From a checkpoint of a small transformer trained on Wikipedia.
Size: 22 heads of 32 (11 for keys and values), vocabulary 16384.
Architecture: LayerNorm before each block, rotary positions, no biases in attention or MLP, tied embeddings.
Training: a variant of Muon for these matrices, 1403M tokens, 12007 steps.
MLP neurons of a small language model. Each row is named by its layer, matrix (gate and up: input weights) and neuron, and shows model dimensions 48-143. Each number is 500 + 40 x the weight over its row's rms, rounded and kept within 0 to 999. Numbers have three digits each. A neuron's up and down rows have the sign that makes its largest values positive.
A block is one neuron, or neurons of one layer that tend to fire together. After each block is what it responds to, as a language model described it from the Wikipedia text at the highest values.

L7.gate84:489431419592481492512458535490438531509457525460483516512537457434473471538522457477453521447480432504443486558442492547545487498510459533504504496480511495452469463463475441537549473557546541476504481468498492469518532476498477538534441535445568491465549461502463504470504526438446432390
L7.up84:500472553478543490471493530537548532448508497508472480448479499483563523518495432523523557491492497465507504542521549459450497466545511586486580533487531472539558518439539503493478472557547462549535497476487502490467512479474437512527445522431599443453532505506460487518548528483515440541
L7.gate286:488533494547538475463518485528455463459522495512553522487543431532602468447449459476493539432510417511564490527512553522414553529492387520485516537493472482501505489455541471509507499509548513489573477507527468498516517502549439457577520501517581547461477502495498543438475474492561403481
L7.up286:470425424495459491402481521555589439490452515493523474495516556486536532485470502480504507534488470501533449494504462532476495467529495570462539563434511536495531529590540527536449560482479466494626520516531491565474539524542479562577524494473525480490518545527496528456497554511432465527
L7.gate539:529447459508515482473495436563469499481540491522513478418464471509496579482530489453429427475535547449473441530458512485430528437488597543466477513555429478437504488447493510556507539497483530479503464463461536500576512525520467516531506468572497545467507523501460514455477475498517487455
L7.up539:490454552520505489526503514497456542531476520496504551504474537508494462497490502547488531525479566503513561469496422461579478414483443478510492489476426541552504528460543527480446479480471536462471445480549551547515441452507496440486502531451511577465498491503547480498545545465498569490
L7.gate619:584471506514519503503470557527526515449494526437382515492484471427519450538589523584515524538505425533577536530494555492494423518515581429557554545468487540513508526549499478530490549478456468512484493459488493495503543432472442500435417472517536513531554459488512540472510470489510489556
L7.up619:431429521492492508494501469485557544455572536507491509524573503481522512505462541504506495459496538514504452480553490515519568418465469522531506503469458499538536509502450454458467534516552476591532456583497543474522545472496486507530506532460384478473510521514504471527535503520486408545
L7.gate1392:540548539462551480552456517414464483449468496465484562486545446500522512560501566453422545580475461532555467453549515513550528438508566538500443488461533487556533574511477500484529437476468464494420442495496506477489580583514430520531482491539445502494470549402532491510510568499509474486
L7.up1392:518493417546478507494480484479562473521405473510445537455551520473472500483570407514508523500480540449524515472542509561481514528464484481484508499448506518508437529500501481478467500460534494503510517493486504521552471516468453501483520459525494481485498552516508459488510472460511464468
L7.gate1942:491451502479534463483414532532497456469518471476486507517531455455536465439491493527466481438415517501434480461469514506509515533513537515557497500514533520478528521530539456576521504506534419575569451575498509469481521560503535466522553470502415413473499501473567522516510577467523565521
L7.up1942:554531533481597499465489568419558537560501535512484543474462507489508604490450485587562531508502460551486441561479594464460538474468516489481475439459486531503555433505521521509528477473538518422555495452475555430578466488573487501459562496482539422537459537464494439557496528464506463532
L7.gate1973:510528482526459460449423457472569488513467506527417537487503483477512529429499535448497494524465470565436497566495467499468539532478550521522497508521495544481457486505475562469498573492474556506409541492483462454523553510451507509495514532556503558546539482487478534478490517526505483490
L7.up1973:574564535503469430498473501550475488432514532489560553425487515573465503479520532511449424505559509492530433497559457548535512426514477496535424558502505514547478529523456481503545557481475498482510530400511478489465484471408479466593517528434572459449517549465493433544452494502443447520
L7.gate2201:460448491534531486492453536505523495507527549471537410511516486549498492466473470478483482482566485470553485521496449459441479500490477509514524517554488542496483549542479475527467521532514521570435508511537527459517511422562431517442597498523433530480486488452573492441470478510457434521
L7.up2201:483399615477488419479487515475497455440445498401529486502467507458463497575466469495478480537543480493524490563512495446498458482498453478443484539494447521475465599494428422486553525529489477501584482555496521532521468523520460489576593515540520459475518474555503484462524483491515440537
Responds to: Final word pieces that complete a split adjective or participle before its noun, such as ov-ate, brut-al, disappoint-ing, trunc-ated.

L4.gate299:528525361445497480496516436474457562563484495499490475496512485480539488454437383521453495528458492492485463513521444457466501612482400495517476546481452515506507450519519435487511442533553473540553560490559500514531585504445502565495458505569503576457363491495492579522487422513465442479
L4.up299:531455538457528463520482528443511460482536554563455548499480458568475614478501527496489471453432458555475502547481498450543486516493519517539523543499529455561516499512463556556470537536459467468465543504548492549503472496458525508514517516530477497505430488587499558500531578526439517533
Responds to: Adjectives and quantifiers that come right before the noun they modify, such as close (friend, range, air support), good luck, grand vizier, more, sole, native, often after a or a possessive.

L10.gate36:545524543522583543491518480507601424497548457541494499535516603477514485520455523484498487516533517437453508492547402561559587529527521539522452497517441558471525575504487559544530527479458526490479438457478557496541515484581468515528479479534542545461470506541490517529477441472474473455
L10.up36:513528442569502481530497443549550440516529535452541568520476537494467486500450508489513469489527458481481479504550500566505500506522468488575491549561490537529517499507521525517497527527490509534482485459471589457513446464472542517565477485485533541488480476556441558513470533450451522496
L10.gate734:538590441531527546474542521519464488507500512529504448500555466538520536505487516463468517486446506520450392436510456474458493498490458533527470569474486478521498535528503431477524482476554508481533513492510516410479486482540466414504609436517546574488508465511505506574463532478508443511
L10.up734:590479559577526532481482425485560495509524592517519512500494555488458448575510448513527555524533511519483488475453598455521535467456466433541504540516491483531463521546498505497502499446516461491488509551487464493471465532489465407424530507532510609494474469527487469564403457517521453463
L10.gate1065:592480510525501581522529408474571493564504503540488489456456495459497390444549485555515563527555474479481570483465454579557500545551554534442520485562483467432502492564448459516572552482488550530518520456475491465506489476455459450538501497557512523503516447611496492486458523594571478500
L10.up1065:536456509488508470479480478471524466444459505525529571521478537486567482502517528348527512476462610530534521387514453534463512512464500521488522522456595508516406516533526453516514457520483487524562518552497536517507469544603519543524550462506530621430536473436539507511449503501511475493
L10.gate1653:529449445470480537520512463570545551513426501504474496532500618494440477558538504503523535451528470527470457453510508568481539530465473500523467454528488520426467554539468537482493562478471472516449460466540532485566496388486451515547492401558527575500477522455475529435461478445514462544
L10.up1653:536493475596484561508513528462506425509532517467478495519449465512527583542532507387488546457543486447431480502507471574499548484514480537451485465476456473511492516528547505523468529540469540546472467510505488489464433573539544439537466502520530469491596465438461533535527504426463440509
L10.gate1696:506512514493570534539466444503503505509515462449490541470554560438512459496524470468486473433506475517406468473464447497526518439507519515501486553460452474404482487536541414439453521433498481515476474462473541525484507558536478474480482496474512562464474444506487526495466510523518451416
L10.up1696:534521475469476490491539456483551458532547456488493524552490501475508449570448548525528507470524480531525510524523496466524583491548459545463465469504521497534463552562511550561468519523501581534508526418518576443530561559457541480528514523484418462506542529527484435483502472463476479553
L10.gate1951:523434445553412495450427538457499427499516506501493533530524553479488533529540478454527494502522511438548481465518465494471509413448551558512573490484490517485554493427502483484507489529527523523568536544494575512457493521532557503545434505552581511500516506490526429560535511477469494490
L10.up1951:524494523570582534528526533495534490564500536438523491512534518506476532466513458534467513483505492418514519502554483559467538496505507527492503469469417478444393574542543516453499501491531477496434468420538477509454509492588522478434540546555565572519521540495448565502490561531452535515
L10.gate2309:491517502496451500545559549499430475563514480503521462549506484563563510543432449515539609469556557476510479480517482575509545561479510554427488497399469468486553523543559495552551482485487410565511505519471447569442516491554483548517509533518591421532527547537479482522563538488508433474
L10.up2309:497498514486495530489537462469472485486515409462471477593574520488539574552502507559565503484484491440547441460495487510546486498561521492465486495473435476453474547536554471442514488519552470522529510481451503422462531524480514401513511548535466522440478496499467556489499484496489453495
L10.gate2326:568504432537521509487462588522497530548478437516473454516510473536474530487475466446530495468469512508497444541438478513450477513527457526540530515443485489497527485435505500483494493480561573479482487395453492469511492509517405470503453534469464474518434537468640554512444508508523524539
L10.up2326:513463509392525582521524482456500496502540503499540533490562522503515522544460493493549520526517454513535535457457485514494538527535469489440485443506551479537558552527459454493503500484484480466544413498529493490510542523462445515517500504560518482501483531494451493420536506557505399455
Responds to: Middle pieces of proper names and fixed multi-word terms in lists and tables, such as Kay-ak, Bah-ia, District of Columbia.

L4.gate285:497552468576491547497548482516470527479475576520474559471474436468469528506475457426412481478502535485525510502552554484416481510527492481431501488497520483507519463561502421547504478452495447478528520561500496520464528536454468450533504485492572570518587483424527505505486452549471470520
L4.up285:575468512486514530490552461471472485573456459533523512477493448448520508554481499487456505523428457490510448488514470520390507513564565483448516528446495476435526506555571513548467503529480504516510510591486461531513521513482548528579502512530472520530477494513460511554496561524533532523
Responds to: Final subword piece that completes a person's given name before a surname, in lists, tables and prose, e.g. Ed-ward, Syl-via, Jud-y.

L7.gate29:551495571483522549492491460475534490497543528509515501462475462433487515584499471541504503474546548542497521555514539577500470530500466481423446477497494542512533502499483491503471543419512452574469581465494537482531526505478418482433498524485474508488497474459538475537447515494471443578
L7.up29:522502527464492478440480467497471525446588557535491509466435502560478442477578467508453412512522517488546472500477504521509465479551494468477532539526484558418428517512597453533454484468556435481560475470519489505499485519465537516456440519437480516448509361490381514527501470491431514493
L7.gate337:547458567511506525582550469492559515446575480586485504528475567390505444554462565445472533487468538524432462489501498464434568539467517563518463471494464466542483503517484436454538503470517484510496575511546571479480527528417518524483547478529500532539544472478511486426489555536529524542
L7.up337:470487540493503571520549499573499510552541498497512558466449446485501478516518500508519433465530536532499462468494499499471529543530501461503466482444403402480564418509516519508523512473509445503439494452518443493555551494468482497459540462509449522426485438515512499484490517499517479555
L7.gate988:492467513578498414497464478490488498531586493513512509426512553486517558480478484425386499500482563522446530478530523482511496506537536505465522527487519439532526483536509458505476529508528518476510508511505473491540500550451547494534441446455533533449470474500499461474526450513495483491
L7.up988:559475491575434485480482502441455500544492439518512494493462480436522535417612505475508484462537510537464384505511482489513527431468517518520524523491473484479448468419450505518460550534467532552513540447478490470522511384478483488516410570556486461507494532537468554544412457520459514521
L7.gate1233:496456562460532481504513484555487497515530523616537533543530538498519491523456523577469453457501509468480458540442493499469502513516501497479460430540490481436417509521498486517502536477470485504507543502493466530526444453495523489475558485507482531475558487436490504504481520439536441495
L7.up1233:450487561461489456502491502495447489482489495512508521522591540475491529533483558522583539460487562544544528487463567487548504518524455520442504451490481455487448506526469531550549450551488503544562469515572547442530470514460523453491551478484510494501537534456484566529492511476529537471
L7.gate1463:428497439417471524548531534436536457531464489543522468498529523539495533478502559399437529478455488411553415527496465538476512526509489516534484499460479532474488551520476505457467577519489535472456450457421499554497533453493520565452476469559500504438551486512502493459536486500496514444
L7.up1463:459496458448502454560571507501477502503532489504482496461462458465512414510441497516495535435489485517496492430533501499481526492428519539395473468455486526470476505471515531517497449466558473473465554471456458495498483524511488484528470463516498472473434458484533525484475522465471531500
L7.gate1478:494376465481467481599503496447540429493460462521504511536570493505517531556467545533472510540455528551404530523455452522491511470453492497540454457498537552536458575486470512476492439476529523530532493515553504507533493490587484484507538541562505476456492441524526532515492484542520462465
L7.up1478:434538482427545476455496503445468482440457517459496455511455416497503544524524469478498514533488481533498518535494435536527487543458473455478470480523485566470509479538487545462505446495555544504516460488445517544456503521409427528526431495420537430428515523566541532472583430602458539462
L7.gate1665:482465476579527411441454507455498431502490500539553497494508521489537481516562521496540512548543508531401524526497531473480559589502498536454529545519494543446476536495498523523512555485452475543503527502493450519559484437530529488487534515420503455435508474553510497466514537472562439475
L7.up1665:495538579513477501483460497461482513497519539444525525515574508422495499511482516488492522406499481549406554533516530524449486543593535544483498474543466483435483500417496480512530493507564532472592540505513483534533444493449538499520484500429458539502551516519496465449485521486444469618
L7.gate2271:490498528500536504472426460457485437499493443499505489512568430436460514377455434566459496456517498472532527561478494540488509528546394519584560469507485489471465496507489495508467542426487443429514496505546482533510463464608563435504508516470528447499483499514479547480493529472407508490
L7.up2271:571560498547493504552545423562543495474551499564500565469460484530479567523500509538503496465531532514548503493540499498506466535565509513522511463476500471463486495522500452569569520472607503481504461472508469488480404510493473487503506491492487423522491531490507521465486550441463491449
Responds to: Second or inner word pieces of words split into several tokens, often after an Al/al start, such as Al-Merrikh, alcove, alphabet, Lisp, Kalgoorlie.

L4.gate176:476455485440466526532515480433515493494517523496524453540433409450482467544554514554541577465454579506566462554467527495545512496468432476511497515407468532460515448414465516534539429562515516459449411543455491445509483471459478478460481516512484536477498569537472518490490473530493492501
L4.up176:482501475494509460568469507505527421455411514511498559480495494535482466523471578528460544445454494500502463534525477574509524469504478549510476483501517496511470497471411450461577583487476490495486515545566419480499528549533512453501530435461572456451456517475541437509503475535430542541
Responds to: Second or later subword pieces inside proper names, mostly surnames and places in tables and lists, e.g. Calh-oun, Kav-anagh, Lur-gan, Web-ster.